Part of a small language model's weights: untied embeddings, 360M tokens.
MLP neurons of a small language model. Each row is named by its layer, matrix (gate and up: input weights; down: output weights) and neuron, and shows model dimensions 16-111. Each number is 50 + 12 x the weight over its row's rms, rounded and kept within 0 to 99. A neuron's up and down rows have the sign that makes its largest values positive.
After each neuron's rows, "fires on" lists the tokens most often at its 100 highest values on Wikipedia text that the model never trained on.

L7.gate439:46 38 59 78 40 55 49 62 49 55 43 05 42 40 40 46 58 42 60 40 36 39 42 66 56 41 46 39 21 32 58 47 68 55 61 52 57 58 40 73 63 49 49 38 38 49 57 47 55 43 70 56 63 48 68 44 60 62 64 57 53 78 51 58 36 40 46 43 36 48 63 46 32 61 44 46 52 53 39 54 67 48 43 33 51 52 54 45 54 54 61 42 80 28 48 34
L7.up439:33 43 57 53 66 50 62 34 68 63 52 26 31 44 57 38 30 39 58 50 48 50 60 58 64 40 62 57 30 43 44 36 71 73 51 38 59 53 46 61 45 54 84 58 49 55 69 64 45 58 34 56 46 41 50 67 31 54 38 64 36 67 71 24 38 42 74 52 49 60 58 51 39 46 47 37 52 51 58 58 36 75 61 19 55 63 32 58 44 40 65 53 45 33 39 48
L7.down439:50 52 54 54 37 42 46 57 45 31 46 38 52 50 45 75 48 48 53 51 56 55 50 31 54 33 59 64 67 61 31 42 31 35 37 50 23 48 66 23 47 42 62 68 55 43 69 55 67 67 52 56 42 76 74 55 49 38 40 46 60 42 49 58 57 48 47 34 64 49 48 74 64 58 58 62 57 55 34 42 33 23 36 35 58 41 26 47 52 67 48 59 39 64 42 75
fires on: "| ", "4 ", "3 "

L7.gate266:63 67 50 40 40 51 47 46 31 59 57 60 78 43 46 51 59 38 53 18 62 42 59 60 50 56 53 50 36 54 51 43 60 33 51 47 44 48 69 36 52 48 23 46 64 43 41 63 49 56 36 42 49 41 55 44 60 37 68 68 56 57 34 39 73 45 61 48 39 40 53 63 40 47 55 44 36 38 51 80 40 75 54 55 40 71 51 65 63 33 60 56 65 41 46 54
L7.up266:49 58 39 56 67 49 41 44 44 41 45 46 37 55 56 67 52 56 58 64 53 39 66 34 41 46 47 67 68 28 61 54 56 46 42 62 48 80 50 38 58 30 58 38 48 47 71 33 57 48 56 54 54 40 56 45 49 45 38 34 45 47 51 29 38 63 30 37 38 44 35 55 34 50 64 51 35 37 51 32 44 35 34 49 65 63 54 39 38 91 47 44 44 36 39 52
L7.down266:70 54 37 42 61 57 46 44 42 59 52 45 61 47 48 49 64 39 37 27 51 52 60 52 48 59 53 41 46 71 71 46 47 42 51 31 40 59 65 45 42 50 30 65 57 30 37 42 36 61 50 63 33 56 46 32 41 60 58 60 67 59 36 58 66 61 59 47 34 19 62 36 39 39 50 38 54 47 48 66 54 80 52 62 51 72 52 62 46 29 61 48 70 52 58 50
fires on: "un", "in", "an", "ne"

L6.gate913:61 53 66 39 36 43 45 63 38 31 63 53 74 48 65 35 68 47 45 53 48 56 32 50 62 56 43 60 36 73 58 32 42 40 25 61 58 61 57 45 32 44 41 73 42 41 57 47 53 53 66 46 55 43 56 63 49 48 50 37 45 47 60 62 41 41 60 68 33 64 45 58 71 42 58 50 42 48 58 78 58 50 19 40 74 55 55 52 58 62 39 38 64 53 56 40
L6.up913:59 53 53 50 27 58 53 51 57 53 44 32 53 67 52 55 49 36 27 57 39 40 50 54 71 62 54 24 46 54 58 59 60 25 48 48 41 36 27 58 38 33 35 27 67 34 49 38 64 60 88 42 55 45 52 43 61 55 50 55 51 44 46 54 48 50 69 64 70 61 47 57 57 55 74 70 64 27 48 48 78 42 61 42 45 67 43 45 56 58 40 46 58 47 44 59
L6.down913:31 28 42 33 53 46 44 73 55 59 30 68 65 61 57 60 61 57 32 54 35 56 50 38 70 31 42 48 42 39 71 42 52 51 58 45 52 40 65 40 45 47 48 46 62 36 41 46 25 54 46 43 76 60 56 52 81 43 33 40 51 39 29 46 53 63 72 81 37 46 43 38 52 57 32 58 32 34 67 56 59 64 52 59 27 65 57 68 54 68 47 26 32 41 51 65
fires on: "; ", ", ", ") ", "192", "\n\n"

L5.gate518:50 44 74 56 48 28 64 50 62 48 57 66 53 61 67 37 30 63 57 62 41 48 68 38 50 48 41 39 37 59 57 39 52 72 64 71 39 50 32 60 67 55 41 44 44 33 57 49 69 65 37 58 68 48 62 64 47 47 70 53 48 68 47 36 49 55 55 48 34 58 56 36 31 49 45 33 49 61 59 63 40 53 51 53 52 61 75 51 55 72 61 57 49 56 37 35
L5.up518:39 57 54 33 68 49 47 28 66 44 33 46 64 52 53 55 39 46 37 32 44 46 45 50 41 46 54 53 30 55 45 79 53 57 21 45 44 57 55 63 65 37 65 49 57 53 48 72 47 58 64 41 45 32 56 73 46 64 39 34 51 53 59 36 37 37 59 51 49 39 39 42 50 46 81 35 58 42 51 44 49 61 47 39 59 56 40 60 42 46 40 51 45 78 39 55
L5.down518:44 46 36 57 45 58 45 25 42 16 59 42 37 39 42 76 44 55 30 34 54 34 48 51 56 42 73 52 59 60 51 69 62 62 35 50 59 61 40 51 51 62 33 66 53 71 47 38 47 54 37 48 46 56 55 33 46 46 29 46 47 61 50 55 40 47 56 32 55 54 49 69 53 62 52 70 37 45 51 39 25 64 75 39 12 45 38 29 57 59 54 62 59 60 53 49
fires on: ". ", "at ", "3 "

L7.gate674:57 65 68 58 28 28 44 47 54 48 58 56 35 68 72 38 44 43 62 53 45 66 60 71 37 38 55 60 54 59 49 25 59 46 77 38 50 19 49 50 37 36 51 61 43 60 75 55 34 58 48 55 81 47 64 50 49 71 45 65 58 47 46 56 50 55 42 56 65 53 63 59 41 35 63 57 37 39 49 45 41 53 45 61 77 54 58 47 56 48 49 52 72 43 57 73
L7.up674:38 54 38 44 70 49 56 25 55 48 46 43 33 66 57 54 45 36 52 59 56 57 57 54 59 75 49 56 51 60 44 68 28 50 30 58 40 47 63 41 63 52 52 62 39 65 52 40 63 43 36 72 54 66 55 36 53 58 61 44 46 44 63 50 52 64 62 40 53 67 58 54 44 60 63 34 72 69 34 42 72 43 73 31 62 49 73 34 49 71 43 55 40 51 40 41
L7.down674:26 64 48 45 53 43 23 38 42 66 37 57 52 45 52 52 29 49 55 37 52 55 54 45 44 62 45 46 71 46 75 49 43 40 46 59 54 51 48 68 53 59 56 48 64 54 48 33 37 69 53 71 54 59 41 59 59 45 45 32 46 61 37 27 39 48 65 54 61 38 48 36 56 48 47 55 28 50 46 57 56 32 68 44 37 34 55 57 61 59 24 45 57 39 50 53
fires on: "201", "to ", "200", "202", "198"

L6.gate724:46 56 63 54 37 54 25 58 63 36 47 50 51 63 61 43 52 37 51 37 56 63 39 53 51 56 47 48 22 55 39 41 59 54 44 48 41 43 40 53 45 40 71 43 30 68 80 42 57 56 29 19 46 35 79 53 44 52 50 46 61 66 50 73 57 67 53 68 50 33 44 46 59 46 46 54 26 53 53 63 52 52 43 50 58 52 64 54 58 31 23 56 44 58 41 32
L6.up724:52 43 31 34 79 44 38 42 85 52 27 57 72 50 53 31 51 30 52 07 66 37 54 48 40 51 74 38 53 41 54 72 50 40 44 54 62 31 41 36 43 42 66 67 51 62 55 39 50 59 48 33 46 44 37 45 32 56 48 56 62 52 52 67 42 60 44 47 59 47 61 47 57 47 61 35 54 74 49 52 32 38 50 58 48 42 49 55 40 46 50 55 37 48 43 39
L6.down724:69 49 45 43 58 44 39 51 40 86 61 58 36 48 46 63 51 39 39 58 41 47 54 65 43 59 30 67 74 69 72 57 40 83 24 70 57 53 57 50 42 48 32 37 55 28 44 59 45 64 43 38 46 71 45 46 46 59 48 71 66 48 48 44 47 61 44 41 61 47 58 43 51 49 50 57 56 61 48 52 51 75 54 52 41 37 45 52 42 55 49 37 50 50 46 62
fires on: "200", "did ", "201", "–"

L7.gate645:63 41 64 46 75 66 46 52 48 49 68 54 73 56 45 49 68 40 48 44 63 40 67 43 38 69 56 56 63 61 49 44 44 42 80 30 43 41 45 50 45 44 54 62 48 36 27 44 47 41 43 42 51 68 53 53 48 37 57 57 48 46 42 49 53 41 45 32 58 42 54 67 37 54 53 37 46 43 40 51 41 54 52 53 53 56 35 58 49 40 67 58 45 28 40 40
L7.up645:42 61 45 55 56 48 53 80 23 46 40 43 52 52 55 37 48 67 42 57 57 56 78 50 38 59 42 57 64 10 50 46 60 64 67 65 45 49 42 59 53 49 55 49 44 57 57 54 82 28 43 43 26 61 54 55 62 54 43 64 37 52 37 57 49 47 47 34 41 42 53 64 69 60 77 39 58 53 55 49 46 47 35 33 52 56 52 57 73 56 59 48 49 59 65 37
L7.down645:44 62 43 18 42 68 36 58 30 36 35 44 66 58 54 50 61 66 38 52 53 65 57 39 27 42 49 43 62 42 15 33 48 47 35 55 55 41 60 39 44 44 48 48 56 50 43 58 71 37 52 45 66 36 36 24 54 67 39 37 45 54 34 78 42 55 44 46 64 39 64 75 73 47 80 49 58 37 51 43 58 57 35 53 25 41 63 45 46 52 52 50 68 67 27 50
fires on: "not ", "un", "an ", "in", "s", "re"

L10.gate237:57 34 51 46 61 53 47 76 56 55 42 52 48 54 27 58 59 81 51 56 54 51 45 39 58 54 34 63 24 48 57 60 45 46 48 48 69 35 43 42 42 40 58 38 39 45 38 46 31 47 38 57 66 52 64 73 56 58 59 48 54 56 47 84 53 44 50 61 37 56 55 54 59 33 57 47 34 39 67 77 38 47 47 66 31 45 55 40 53 60 29 43 55 53 53 40
L10.up237:60 34 43 70 44 33 50 55 44 36 54 71 68 56 42 43 52 49 36 55 55 53 18 57 51 34 31 30 62 53 55 63 36 43 56 50 49 32 44 50 48 72 40 35 32 47 43 31 29 51 69 30 57 44 44 53 52 45 41 32 53 50 43 52 67 49 55 47 61 62 64 64 26 06 69 41 53 53 57 73 49 36 46 46 35 55 59 45 46 38 51 37 57 62 30 49
L10.down237:45 43 38 55 32 43 58 72 65 64 56 31 59 50 52 58 50 42 40 71 31 56 33 40 73 46 72 56 45 30 28 41 55 34 35 53 63 67 56 24 47 63 60 38 62 59 54 61 40 38 34 61 56 41 53 53 43 65 30 82 46 55 55 46 47 62 44 27 30 47 57 40 37 56 51 32 59 49 59 32 75 48 43 47 60 45 42 55 45 50 40 55 65 37 52 40
fires on: "(", "John ", ". ", ".", "Edward "

L6.gate299:55 53 61 55 60 21 60 59 28 35 88 52 48 25 24 35 14 46 56 63 68 49 52 63 31 45 56 30 41 50 51 53 45 51 48 47 31 51 42 53 48 57 58 47 40 42 56 63 63 54 34 44 54 61 49 46 52 74 52 56 47 60 70 67 30 46 62 55 35 51 35 34 56 39 67 49 43 60 75 61 55 61 41 42 58 51 71 62 65 53 53 41 63 48 52 39
L6.up299:58 53 52 52 50 32 44 46 45 63 41 42 40 62 56 61 51 59 46 39 51 51 62 26 52 46 74 66 45 52 52 62 87 43 38 42 50 53 74 39 60 56 51 52 44 36 28 56 54 47 53 64 37 37 41 53 55 66 42 49 44 50 55 49 38 77 64 32 39 61 54 57 53 47 67 18 61 37 84 39 65 27 28 54 57 45 47 52 59 44 62 67 39 28 46 57
L6.down299:50 41 47 62 48 46 51 48 43 53 49 46 39 42 50 37 51 67 35 39 52 27 61 49 48 51 65 54 50 66 14 51 56 46 29 47 65 45 31 64 62 68 60 43 41 49 50 41 45 42 38 46 22 39 44 60 55 50 53 67 59 66 41 60 41 54 54 40 56 59 61 62 49 48 50 47 50 49 49 61 49 39 62 49 45 37 56 50 67 69 35 62 63 49 45 77
fires on: ". ", ", ", ".", ","

L6.gate370:54 62 69 39 50 42 60 51 64 54 38 45 71 64 58 38 60 52 32 59 49 36 55 33 46 35 61 42 27 52 51 49 53 37 70 61 62 35 43 40 71 45 58 63 37 60 70 45 56 43 57 57 64 47 43 55 66 55 55 46 30 60 56 32 61 85 42 44 35 57 68 51 59 50 61 64 48 58 41 62 57 45 33 39 59 24 55 40 56 54 61 58 36 40 61 21
L6.up370:32 66 40 51 41 38 64 52 68 70 58 33 56 62 50 35 63 42 60 20 45 33 57 55 32 47 60 49 53 34 46 58 35 51 60 60 85 52 58 44 74 62 55 70 39 41 57 49 49 58 45 61 54 51 43 48 53 53 49 37 49 27 51 39 33 71 43 50 53 41 69 46 70 58 57 62 50 83 35 51 51 36 53 49 57 26 60 39 55 45 47 45 49 28 41 48
L6.down370:54 62 40 62 59 42 35 44 51 81 55 51 53 36 39 48 34 50 77 20 49 44 60 61 42 43 68 60 58 39 66 56 32 57 31 40 63 68 43 49 35 42 72 44 63 33 44 51 36 61 51 58 61 52 61 55 47 49 51 52 43 52 59 35 45 54 48 48 44 53 50 49 58 58 56 45 58 52 54 54 48 52 52 48 53 53 64 34 51 56 49 56 78 55 63 65
fires on: "200", "201", "0", "199", "197"